MLP neurons of a small language model. Each row is named by its layer, matrix (gate and up: input weights) and neuron, and shows model dimensions 160-255. Each number is 128 + 24 x the weight over its row's rms, rounded and kept within 0 to 255. Numbers have three digits each. A neuron's up and down rows have the sign that makes its largest values positive.
A block is one neuron, or neurons of one layer that tend to fire together. After each block is what it responds to, as a language model described it from the Wikipedia text at the highest values.

L4.gate513:115127106126132108145144158075134134126137130107154129108109165138082080144130104126110117110161134147114157124103127155100170127105124128117144117132113101106108152133159112095097155171114140118116092185133138138168098175127131144131145153121071148133105125121116148136148112139115143142
L4.up513:115154123147136140126169130120187141139115124160132150090132109099088096117113110123093157115174081133120135118153129118110137100135122104114163144133120109116182165104143154171127125114119137112104105127160136099153090124187133126129114172114061132109120122131112161161111146098154146149
L4.gate607:135129095106176120135112167121156133141107156137158093115120124150123113139127119130150144087193101133122144149140145109150158108131156123116117132128141140094152099112186122112142151130110144105119062136149080126138119147174150123159130115127132156142110130138108112101131115131115163154
L4.up607:108108132140135153153148121163088147063116118139087134155127143113105144114123134148152152144111142158165089151122100117120131105129157124133172121092101166109149144117120108078127112119110129140103145107128102129152162118144128156148122125142124106157132099138124126129143128138111136123
Description: Space before year numbers. The bare space token right before a year or number, following in, the, or a month name, as in "in 1998", "May 2021", "the 2007".

L13.gate49:103153100141154118126105125127151120092141111152152142130102127099141131121107107095048117146124170150155104104052161115144138149121170133133125091139118180117139106151139108125143160147130121120101110151128130098120079118127129147101107114145144136118171139121149115132091126171122101108
L13.up49:163137120091134126148199112117191101141098149126113124142152076072154161106083136193108085097140156142119118129152132130143137157131122108090153149140108102183134119118158123148086135159118091137130132099122104129123130137115139128145114140128094097108143144133120124098135147113130123108
L13.gate59:149089077151077107133133058122142126154124120085129159136153143069175101131118092128090090130160116108111130113117124143119164116121130135158051107168125150126140094095112133110150132124106149126124088166126133147124116160135114100112112100082135100098153134115127151132117173145078128098
L13.up59:120136142132123146134099107133137087122167112116110125111070113070112181099113124111105139111126133126131144106157113152126155146131148066121118116144115171100093114159124101145149176128130161101123115121163141120106169149121108144160152136125137145131110157125067141109126103146095106126
L13.gate112:154149164090174156123134178145185123097120138142128138066144115105120124149144147112121127140103141143145131138135149108077102127125133112128140103189107148138122104133125121123106122161129149085156143109111114153153137100114071141118132127139163142125123112100133163100131104132178109079
L13.up112:151114102058160156147110155146106085162122144121107096129095140113142118131166111060137105111081149135119140127134099158158132137140108149157077140159132118135119131119149146136179137159127069152162121149121138099131203135156120135163079140090110106151122113130099104083124135181147127101
L13.gate335:123114113124109119110112140108156151127155144127082148129052151147121108117084140117134124172128095117123068141078110086139121107136143154107162123126107155157105131134105174107145184145111122081140105084106120133138150125162102109106118127128111149131091117132125131113143160139135123135
L13.up335:165164070117126125132108088161149117158103077164143138128150142101103117135100140087134109150170140103154098141175154105144116117140142137130135153171126140163161136131113113116105158166098133123107113125070135119156145132108130119164153128104124107144116150132086142134131123078106159133
L13.gate405:151161118123064136142117076138111124117115095131098163129129133127131102126110092165125091097190133122109172169131111105122130148100160173142156129145087149099163157114113133142152148134133199124160140149104166081126145129149135097147127124117100123164118137131115154115168180137122173139
L13.up405:154150106145104168145135086138121130142152094108120138167115114110148123121126094132120140083140178124089138154118096089119152167104135188098119181145080135131106122110122071179110121127108133097127156139073146132101134131135113146123099120110075153104129170135134133118143137112115124120
L13.gate495:110106103126140094116097123125144060149122150132076091114105125102120133083083115148167080120120106126137114122145109157146157140152141125136144095146071154169127106134142054130138167111124127133129117137160152119152098133129145122156117103104152138105160094116080147161130129141151142125
L13.up495:140128115176118116153118107139134097123115096102140122144150089118121143117105083093102097134181138157150139127194126117126107138140123108167105097186134114168129104182132136086116141135114181129092132139067124141119169143110158143165139110077115117154108115120098136106129133096121159112
L13.gate662:129149115130163138102140134120140117117103092085134102106066189150129121124106103139123092128151178126104138095129131116149137167132107127131120106095143131108090130112144118104133107173121140124117139156104132153118146122124177141128128117135119103149101141109104111128147103120090116116
L13.up662:118096116128121097156175145098144080154116130133101081127107128115156110095170154129126153119093105127135147121164117112160099150109118130114106128120124143123114152129162111136103163100130106136159153150142119125146149120147128093127119118107083085136163197134116084160135120165129122084
L13.gate775:112168112134142139123116128131158124127130112123126134135128131071124119155107176170133118120162177093127134096134129102144156097117143121140109116116139191136079114111128141118137149118111102128166147128152130097139155144147133103111114099110190113124134120115193124141130125162117132054
L13.up775:146151126079113122134086160092186132123105118118094139127126190086136145135153155123148133144093142135138107116129121112107133111152100141137094125120114141088131151124144089108162144108155140114166126102139119119131108122139158121142068094120134119142109117135139134126156189123164152126
Description: Words inside titles. Function words and pronouns in the middle of song, album, film or episode titles, such as Let You Go, Back to Texas, Guys and Dolls.

L4.gate57:168168113118119140143097147137158115098172138151099097122133162089111098101109143129166100097145141115099135135152101134114085124143104176117131106148111138127156159139116129126152081132086116118099139076173140118123097139096163138107128161132137116149142126106110132130143137155099110174
L4.up57:111165151096155144109136154129139104148150144153108108119120125114155087141125163133094116135158123155110095123128135123151134153119121129095133162163117170084096106106102096141145119121131144103125140142181108184119087111155103121119135141121103085130112164152135101138121137081121090155
L4.gate463:127144127134106163150118118073141123137146149105161141130128166121116144125143067126092105155143128107119148119099132192165121147115135099107124097146105126127132170125107132140117130126119147084164173082129174117160109155103106138073142138114114111146127088106130149122126198148133162097
L4.up463:138159130125132139163154174164122092137163170146129103150116170112123132150172089112103126155139128101166095121128156158127116136166112132119116129166150124127135131072123116108116146115119123119166136103143143103142134108121130101114146137132162151106145087118119190132135182157131150115
Description: Second word-piece fragments. Short word-internal pieces right after a word's first letter or syllable, mostly "in" after capital L or D, as in Linfield, Links, Dinu; also "ic" and "ip" mid-word (license, Disciplinary).

L6.gate11:175098146146148091113106146137163103134100096152119110121124117114135130130152153115159114126167099117122115106135152135114150197115133134129136105128115122143132087133146126121135134144146122090130126106107123162093091128141169112100101159138134121078132166115096108133141119132095151126
L6.up11:124112160139156101176117098123118150112151158130157094090089111167093128152144088150114155113081118090160107129107102160094139139137087154129137111099084138136133095099121129142126124107103163096191133114139096105116092141119132102112088105108141187156099101133104160131135102102178130072
L6.gate376:135128127103104123127118119108122133112124147104109146186151149157154095100130108085120104166105108142146113119111119120118111183169161133124147156187118154118127161130098077139167163089157134125128132133121107168112137120168148096165124146078087087124161105124091139132148143129082171140
L6.up376:155066124118107114147129104138125133136119127152109166118133136166124138133121104152112120117100146126099139117113102095150129151085140135155125083152126190140122126118145142156156149146112174122095115122075079128073148103159177116158101108099118135151148125143101144160133177091107140140
L6.gate558:132123059109131143152154127123115121134106144110128113147130116130127122116079101148134086109141128155159171117124099119157114088115113126143127125173110142108109116141146063164159107091149123133117139160148127140132168162160151130183120166107083106104118127141111156137116137130137136142
L6.up558:122102084147169139079104162144118167172110091126116094128133148150095100165080115182129126096168134150137152107152137102096127117125156151137129100131158153126142103099162117149100139112111105110111117133139124117107140125122164130137107088148121153139149160141179100150135132109169120111
L6.gate560:164093129163131145115106100122146109170092119144105128095105186116144113118130135115147120132132115116130167108146124108133128142119152159124155129164095139152150137127190109161091076135159124170142146157112134150097118119141114101132086118161075127149164131136114150113143138134145138138
L6.up560:130113119120100158189147119105131149078152167146139111115147083110090112131090144090149135115116166162124125076128112132121107116141142131149151132144120160110100144111154103105114173106122153126127183147127165149124129114145115110084108116115173125115111130104096145116122144141119148092
Description: Possessive 's suffix. Possessive 's (or ’s) attached to names and nouns, often in titles, credits, and lists, e.g. Madonna's, Christie's, family's.

L6.gate92:133115101086132128141141124120074126101128117143114130137150144087116119182180081136120108133109098113125116099102094128147123128116143132153155104115111112117120110129127120140114174132105113121132118156133127109090101078155128116107103171097137092104165129130132137123127176127138100117
L6.up92:109107127108105104139119104161126114103104111123184118157125103163103128153104098122122110113100122135173151100136173095136157118164113134132100124097143103136134116160086064124128097118137120123164149135138126090129110138139103145127146154166113138102124150107166128177083071138166101094
L6.gate172:156134091083155115123133131114113121122093092086068135110129145142145136139137083155118143160101098105143154159067154108144138111140128152159162088162064102118169099130130111148110137164131145127144125125129122141095117140160104132181085148108124100145137132122152123137164117144153140093
L6.up172:141120128097146119137121155109100101158082105103116097134115166153084153164141122139141140145140124114158104099089164112199104088142086125139106136124101103130139138136124122083107125091120127143151156127115150145080137105118166142130101171136123141130186144123109141140131134118141163106
L6.gate193:122121109102154123095139137104114126165069087197136095128111133133093120100145094126135165152108130096106135149117095148149143120173116096133126127139140095109144114160121094102120136129126121125152096144155130138118164131086123162144118121144139116094139142117121123120133090168130094145
L6.up193:144092111159086127117160089115121085144130086136089149160101151113135136137113125148092159139161123112149118124160108111103151079188101127122111093134151122143113165070124136152118097128113151123214133154122124085090102143141116114104131135155123136105172141117109141119142101140156119150
L6.gate442:155141150111134098089116129152106116121164090111126133096148132133135061144155139104151118138091108146168133171124123113122161143152130132147107088141125105124073085132111146108127099114123109165171103146143144132135048159133169139137099128120134169146141178127134154152142141137122084126
L6.up442:101107129136094128090120175148130104111139136113121106154130103121104090127128152098110082172129131104162130088161133112151102095163144161131148094135118144097115123144066141136122112113128120144142107162100142124109104136129132090114157159142121148102178162149134143109118111123163101099
Description: Split word-initial fragments. First-piece fragments, often one capital letter or digit, of a word split into pieces, at paragraph or heading start or after ( or a quote, e.g. O(ver), N(evertheless), 2(018).

L4.gate62:110083070122137134152060126110154102131115180146139099161138139119133139136119096127117129110149090109150122137078135160129096092119134116122126141148102096148132169121129125147132167122147147122101109126111120109128168133135083171139129157095103085109133095104106171144124143129115096150
L4.up62:107150127137160102121149140146105093155119108107154132114092123122141144127080133137101119135164130142130136147161135098127085132111146144093128124099110147148119120176140134122102117103131124129124103110092094093176160157088158153173163076132139130112160103136136151125150098109158119108
L4.gate168:116085136106113147168087105087134118137150158124137184127141145137168096120095148106145103119155164129142117106123106135131097132069107099102151154182113113140124093120169110160108137159146122147132156127135154132111150155155149133098105127113106127115122135140110143155142133135105118154
L4.up168:109121085126100128120126127135095118170151119144116095119101129063145111113120131140100151143144124134165100088137154138094130087134146125103126125118142106118143106124121147140139159101103151113137099120135108074126132130085160097140154111129140156086106099128105089102133130105091099123
Description: Proper-name word endings. Final or middle subword pieces that complete capitalized proper names, such as surnames, teams and places, e.g. Sand-ers, Kn-ights, Spr-ings.

L4.gate450:159106101103094090097128093121081149136155149089168146133125107116165130142120111134130114110122124144098156160160200140170125158133147153174109137170129107161118108113131134132093126081141117140175118117141119104138123154084116161107106151158087074118131142130164147103150127117107110118
L4.up450:147089111122152127116120160122134099129116122120095085078121120126127091151147102127136064098043117095170109138088153146087143134190138096105155070124125119103135149169088127103144142135103120124120129137118106109127103161148151158142121147123117146151121147134133135126124115152130136128
L4.gate523:136131076124128128094141148118153123114119107121118163088130142121119107172131058167085115147094106122113132093100141151123157096137124155130146079139131122121135108149090153108097099133124138126199091154156153094115135151129154136142124158133126101157121128110123141093139142137178138091
L4.up523:174114124123109106104141167117101138129112075111165120137112130118166112162125106165158137123157130109133156113139113109135113115109101148107120122165159068139135146141131166126106072093150138116161156113112127165133145101145134133134130124107128145142119119133101154146118153123115098103
Description: Word-initial capital letters. Single capital letters starting a word split into pieces, after an opening bracket, quote mark, heading marker or line break, e.g. (Z)R, ==List, "Galilean.

L13.gate48:123118130171110168134149108149098153124150100072095154152158132125145116138073089128133138130168127101118118121090110138166111109133146098138133127148113086114080102138135128142125099119140153169106117127096119100131158132136139156142142107079080156131128123125124127115097100151079148140
L13.up48:123151087098083120143106114087114144140136084103104095145142143124169135097175154099147130148125117128135093163129139151131098101120115124145173111101149120149155131151122090129121144171082095093128144132092201139099108150138141091127140148122140151099103147115094108148118114096148172116
L13.gate66:154124122119078160173130118148125138161065153098069123111101147125185098111137082136160136114138119127169112123092144153122160134132136135172120100114145147076166159132112079150146160132116146122121139137153154128118111182098108118150097115104147131133131150107099161131153135145116121145
L13.up66:138163118139107138185178113140167116111139146081134124126148139167129110110148091133117135130133146136181098154111082123104095114165094189144142142111119118125162157089099142101168145142122104137148103148137185145108068198143100153135109119095149134138171149124121115186142089148125121104
L13.gate143:139159110137149164104116123162122099110139087119062106174143145102136087133114102110154146135151152129098183139114150111163103158127130141159160107112087091128115141129139141104120131090121084173131115184139141071125093154129118097172150142142150070130139132096140133119138161153149119096
L13.up143:119152105096086143124108116105087134167129122143121119125136148113096120116137118144142148115154116184118143148146149188108110145121107115132152085140094145106115102118116128141123170136070107089131125140127158105123142160113121139120112135154115155135119143115123140141141137131110171143
L13.gate293:141207157132124139092149152139124147107145100154140107159125103098140100167165172097129107143141154117159108109132140128143140132126162134144130145144133143147157119147128150193137131133114115151179110139082135148159131151105136091129101153122109104112130125086113174113123152129145103106
L13.up293:164108100141137134147124118103113129168108102100081111122125117123154112108150100102120122139099132109160214132126129196130087131151174162168086142167103161117114147133124103130164109149139156147174151118110123118149193143117150129097088130101098151147118139141131160112120149128117211112
L13.gate610:114152131148107147090128106166088116161111106106128145147142157159130107099136135127136180161163111113117114154115142123192124161136128114148135088105082138115130091126136143140072084118133118133087143116126173122098154141130133099128121141127126095101166084112098152104146164115129155156
L13.up610:156130113134101150144131111109089119123096087113104144130106112139122066111117145093112126128143127137087080130111141140159100135118133172146114098121106113114143108179095150143079110127162171139140112144152139138099120148128118100164116149173126112107113106132136147141097146159155113188
L13.gate634:154141094147153163088093173129121132093136166141106155172169166148111102141108132125115101121135154132106094094144116140155130149141170155106080165192069130132084139145137140148153151128105139087160150150134148113145079129155136147129119134146097123130119107096117130125118146141129131058
L13.up634:110125106125136143128119083169135151154112065133108117145157089093142166105095145129145147130141141123083134124114144168136110155113107139116166118142151099109122100149146127102128077111096160127102121171114137136159172136143136117112141178108164155176115118117133098170130140130138159134
L13.gate810:126120105103108203154096155161105086146117120138096091097099148089146114146142125117145112103201108122141156147120122174180106153124136125128157117155110142124097114177093128124131122118122109152142107138119139129118123099137133120136086150140118084160101146129123125125160130173146183140
L13.up810:128137130110103161125122195188122119113088124120094086094115153120124164119133116109088119107107090126156161171093075163173141169102124145151181128086143122096170115191100175129140140110136121127131140168133115134109138148162133110127092130125144071099096149137134130131121123115150119161
L13.gate828:129135168139108148146131153111144079066134135091131136109102137101160113099134095115119108117172148090120127122139150138078115149136118129135081094179108126129147135108125118108141153149102115124122117208146179088128135145129092155105084157104147108130144171137093110107140131133135089095
L13.up828:116135133163146130131174114131164156119168150084115119137115134115123134135144124087100141115143120097110108109138162114086072151116170133106109103153136168135157143112134143164119139088125129127142140165107183116118119121171073155110108134110109143090153158134117131128113139126136097120
Description: Capital initial of names. Word-initial capital letters, mostly L, that begin a proper name such as a surname or given name after a first name or separator, e.g. Lisa, Lewis, Linda, Lopez.

L13.gate278:101147187099154167128130131163122111105079139121136116086086122113139142149140126085166110147117103131119157110134108103101121144133166132087083131126148119084100107139107099111157125155125136123135127129083138113113135153109115152093110150066127136138108134105179154083116132121128118116
L13.up278:114118146133110110130093138166130123135169150110176154162134160112131120118114147128145120133137124143081138110114126091103142129108114141135162143135137108100131092130128131111132129177128118115047091107151127125095141108140108126124127138115105110161103109127187156135115096080108149148
L13.gate325:134126114142078163117113077150129118163110151144124089139113110133148147127088128133137141136074120154157184117127157148141123161109153138125156133161106139162090105103092103081141129124116168143148161131099113108161142162098149149148120143125126161137153151115163139110101124162087139135
L13.up325:119129167140139123169076140133171111145165103118132122127099132133131104122101143120096129101112089150128114101132100127108094106116099136120092140135098126130114137148108103160148162118104149149181079150150132155102133099132113173108111200119120127127133152110155166109144160171141114147
L13.gate451:093114139154149132133132093119145152128152118127085105109149167130179157107106156121102139159089125151076147144080161143102156129140100103112173132112152165098129139130131151139099086116100127128144136154133141113120138150152154142120143086097095086153168097111150139074129120106094099093
L13.up451:167112153129127152115083117115116155149105070153121067115121135135177118131135106122134131125111125132096121129113168114134126152137104131106148139136161124117139129109132122102124118106120155112115134112085123121165166185070118098086131139118129116133104140099143113082116111139136136166
L13.gate523:137143138157140120105092095125133112145095126125113109123102140102139084154173141086126088092115154110117143144093130112169133157141115091119169120120109146099113154097082110114187110139084092144117135116158170095168130156138115130077136142127101113144116109121161115147140151088107113127
L13.up523:125142129136113157126122114165097133083108133105143141093076106096116136120081094117140126136120142147067138130069116152100137153145171132129131166109117178070129106135156120091129118154113153151118147098109095119139171148107127104095108157122113132178126110140135103141126129119086159151
L13.gate535:112116103159107128170097099137112113101120144093144108105123129130173118095131126116102122115077110086132111144127108139136086141103129161123110122131146151080136102137133110170151142159100106131102103165145115134133169151126151132198083114126123130163127127125158124137129178103072101103
L13.up535:123107098165119134127127084107104128105095152101120103156107162110134178119100100113110115098128126144129150092145109125120123119099107097107128145121134154128143151110133068166159122135102127128104114140110138135161138126155150131171128114092116144095128114109133130120138184100111079186
L13.gate585:147133084151147100109123080179158119101118146107162115127101150095104124137139091104142133102123129140143108137131110118137074144099196136124124128136156120101092109111137041138184076186164099114122148142156146120106144123121136099104113144173125087133174149121094131092110097074105132101
L13.up585:160102110091114102136099135095101149146131180111142148124151107104110148093094084130081137152140151138094169111150138142133113094145129114129144145141143090107142131085096116114168100131143133144138096106149145128150087130183128119091157088162124154126181128137112159110150101109144109120
L13.gate600:149090153119114145100055115123130117165141157121096142107137137149143116143116124106095128101107152101110162133104142131091141112107144139090123120141152163122161142134151141154182157119112154122119145141105132131090108122101145103129122099115150100121148120134158138140163134127090127186
L13.up600:096135119155129141134111121188145079128116152129110139152152108132133148149135141107112131121116141092160112159153118092126112109126140129120167138156094137132155129155120133106109107131106136140126140117096154073121110127104098169177144109128095134176128144121119073120107136122112136135
L13.gate635:099106150163145117089132100130121119136125142121176114124126135130125138141099127172097122114111136117098144133066122138116074116130160104116190177121099156145124135154141126104159138104110169098087141180144143113119144156121111094124153141137138121134127088135148128126134113136086111114
L13.up635:112091149127146166123111106102131110109177189107115184115118129079126123132121146092113109140112168141134109132093111105102149077143118134116115128141084140137133137101111089112157141155101113111139122088154111140116164148131097122136138154120111163129135139138166131152138087114107103127
Description: Date day slot. Space token right before a date's day number, after a month name (January 12) or after on, born, Date of birth (on 24 November).

L6.gate86:115125087131153102102147129120138127150151138083119147120143088164120096150107108148137066142087146127105160133134125171119128106127131145134159130138080106165093116109148175128123155133109102138114104185110121098103142159137121154174152102147082160141144135122154097141124085070128140116
L6.up86:127100072137105125124168169128139089094124088152085107097149172083133113154093138124156119158123144149189099131098149156119152136108130132091131107151120094148179135104137135136144091188095143109137132105146124079141103163134127106113122151132110109138130128113133114146115121144107120089
L6.gate201:109122093129110152101163117133098108162125090083081125106138097079122085133089135159129124118089158116092111129137146138115157092110174121140115124099131092114134124141103122130119153136099101120110108138159104095153119117133099133118073129135109134157173133135121088140117091118133097122
L6.up201:140149082142166127128123142139146110069085157162171121132127145131131145130133070152127127111119106178149134148090100135132106178103131127140168107143157121121127138096067131147143117103117102117172133119126152134140105094131114113091155113134157128140135140146119103129135134139121149087
L6.gate232:127161131099093136136107099135101107128119086133090134101113135132147093129109162152132143103103171147091143132165116137128156143180099163114134158112129070134119082143100128104137085111110091152108125127133152134118118116121189118126112105107115159123139141137126083107130114158144118113
L6.up232:120139111160140136138158142137109127128148149140135104146091138166140154162135112131139104147155115107169155149092114127098136131102150145150161086123134152098133150094153099109122148108117137106166142153107113132181162171131063116175184142141130124122118094131147144152157126119120136134
L6.gate574:097145162112100124154096103117137097100155165119159160124135091089147091160134152134162089092143182165092093143155106136110171110127149101119088133120122118129110091137096134110135173152154111133118107134141127135127122117121155132143109130088110132122161135118162108139177116140120100120
L6.up574:084124140125134107147127130107113117126111142118164152111115124106103156143114091173095106143141108102139184161144097157099169166069124128109158105146075121121139120124144125134078199135106150137118118123132151131104110156095141114119145154141142099153132113147139108178126092108122160141
Description: Space before numbers. The space token right before a number, mostly a year or quantity after words like in, early, about, to (early 1964, about 30 minutes).

L13.gate2:082150163133150155115158074104120143136121108140162110149155129143123140092161144114090117133135143102123174148081130145112132073084150107202159085150107145139091120130094128140096098146137180110109121117083113131158101151109101102169152132127136092134169080150136126129078101135091107144
L13.up2:087168133106120113110160075101126128106132097134104157098148136132157099142116144124104138099132112106141096131125109140094110068103151124173099085085131141137105124112105126173074149156116165105136122108117134106159126100109126125115156135159155120132118132145136133112150117143097188122
L13.gate118:159116112119147146163114090098089143112097157152123143168104103144104133148147122113114138130116114153149163095086085090166133076122129146101137116089108114120092090123120129144114138111137126095131145102122139090148174149138164179081147143111141142134140152124143149157150175099096139107
L13.up118:157165154119096151113102142169104146102067135117131168113128124124154068124151140100098119127110128122140148132156122117152135110109118141149137102131132084143097143153140152152094098118127134126128126071111160133137103147128182119092160151138096111148121156121137137096139117111104151088
L13.gate207:118142134119139109152101104113091128120148066092162133114146100153163175124115090124134128145131099147159154152193103098164104135098127077149100172127160137129106144115136089127128140158150122131116101134107145114136107101110136108113115133145153110145100097128138184127127138091093143123
L13.up207:142114127126144129112157159120127126107108119099155130137117135184185099133077081114113193129130106151193159132147115124158145140143112083130138092122115141145107137119111181117137135107132147145122095101128156163122076106133110090131142160110176146109100099143138146146108125056109119100
L13.gate239:114120129113117117127123154150153167169107127153151130118163127135164121138129164127154131166088107136163171146134108127116156107133085145160153097130121106136101159126086146094140084128156109116118126098119124094109164145118172077111114147170113113146121094134117146158113147131099144091
L13.up239:141149155124133095117118132104086129133135161127137137177125148155157091143130084145123137171160120138172152144122158106145137106118113143099147141138136105127118132154097109115107127106143137112155141126098147107103103102141144094127165119123147145156170087136140139126140101075089140104
L13.gate347:101132154102137121154114136093106100076113124134113156156113144122142081166116171093144127127108179151119160122132139106144134097093139095141094112174104109150105122128129166189070130128123170125136080122126132125166152113146124113150121122154151110155148120143134124101108136123074141114
L13.up347:121134127138125122105127122129108140102103152157117138141137105171119117107131108130125155146189089174135137135114127148123088156120149139125157075136115107115110109135110142112070109103116164122172064109105138099144104122131189118159144092138117130140162113120180090120105121109098158080
L13.gate561:126079144108106145088181162099137132108141112153098129151122122113118130108104125156099130177144138143134138137122141089140141097155128156141108117147116155097113127149130121127128126111128165132172136119146145121169135142160147146118116135153103107203137138122148082134113128082141156107
L13.up561:089147136114083110133091082092126113173092135101154154157108102188144125107082140094159122153137098113163153131110156135145095100149117115137141141121138107141113129102125176143167103145149116134142111154109121130148169082119160139153142110114095099146128154137107145072070150097115179143
L13.gate666:101154076121124118062152143158116175139087103108117132145150101160159105075156122141124126180141102143129133114117116068155180100139067142110124111114145165145140121141132186146091090114129111131148118129107121123163134114126143141112102136098117127136156148148109119075107090139169129130
L13.up666:124126160123155111117146111105099102132114094104184151140165140155131115155161161099116137157165115159172154140114123161144117140101106124130164120116114100138119156149113118119139171125142158087134120128154148091132112094112134116057122089137115082153118159142126202123156125132145186137
L13.gate690:124126159119124130126162146155118144151131153077135101121136114100154107136107152120107139186132152111135136133091106088139183144132133123124119107159104125136142101138130152120120149160119130060118108116108112113118142126122172148155129123185129119150139087135080124106073069099071145079
L13.up690:146142135149140126126107099096103188106116117143134171133158101134178114130095088129130129153117074166192166128130159113121144147128147101107178109177128138106131152178090122156114110117137166103104127101125137107122133130153127150128129136145152178130160129125144161106131080126111180149
Description: Mid-word name fragments. Early or middle subword pieces inside multi-token proper names such as surnames, places and teams, often repeated from earlier text, e.g. Warren-p-oint, K-ot-cheff, G-ib-son.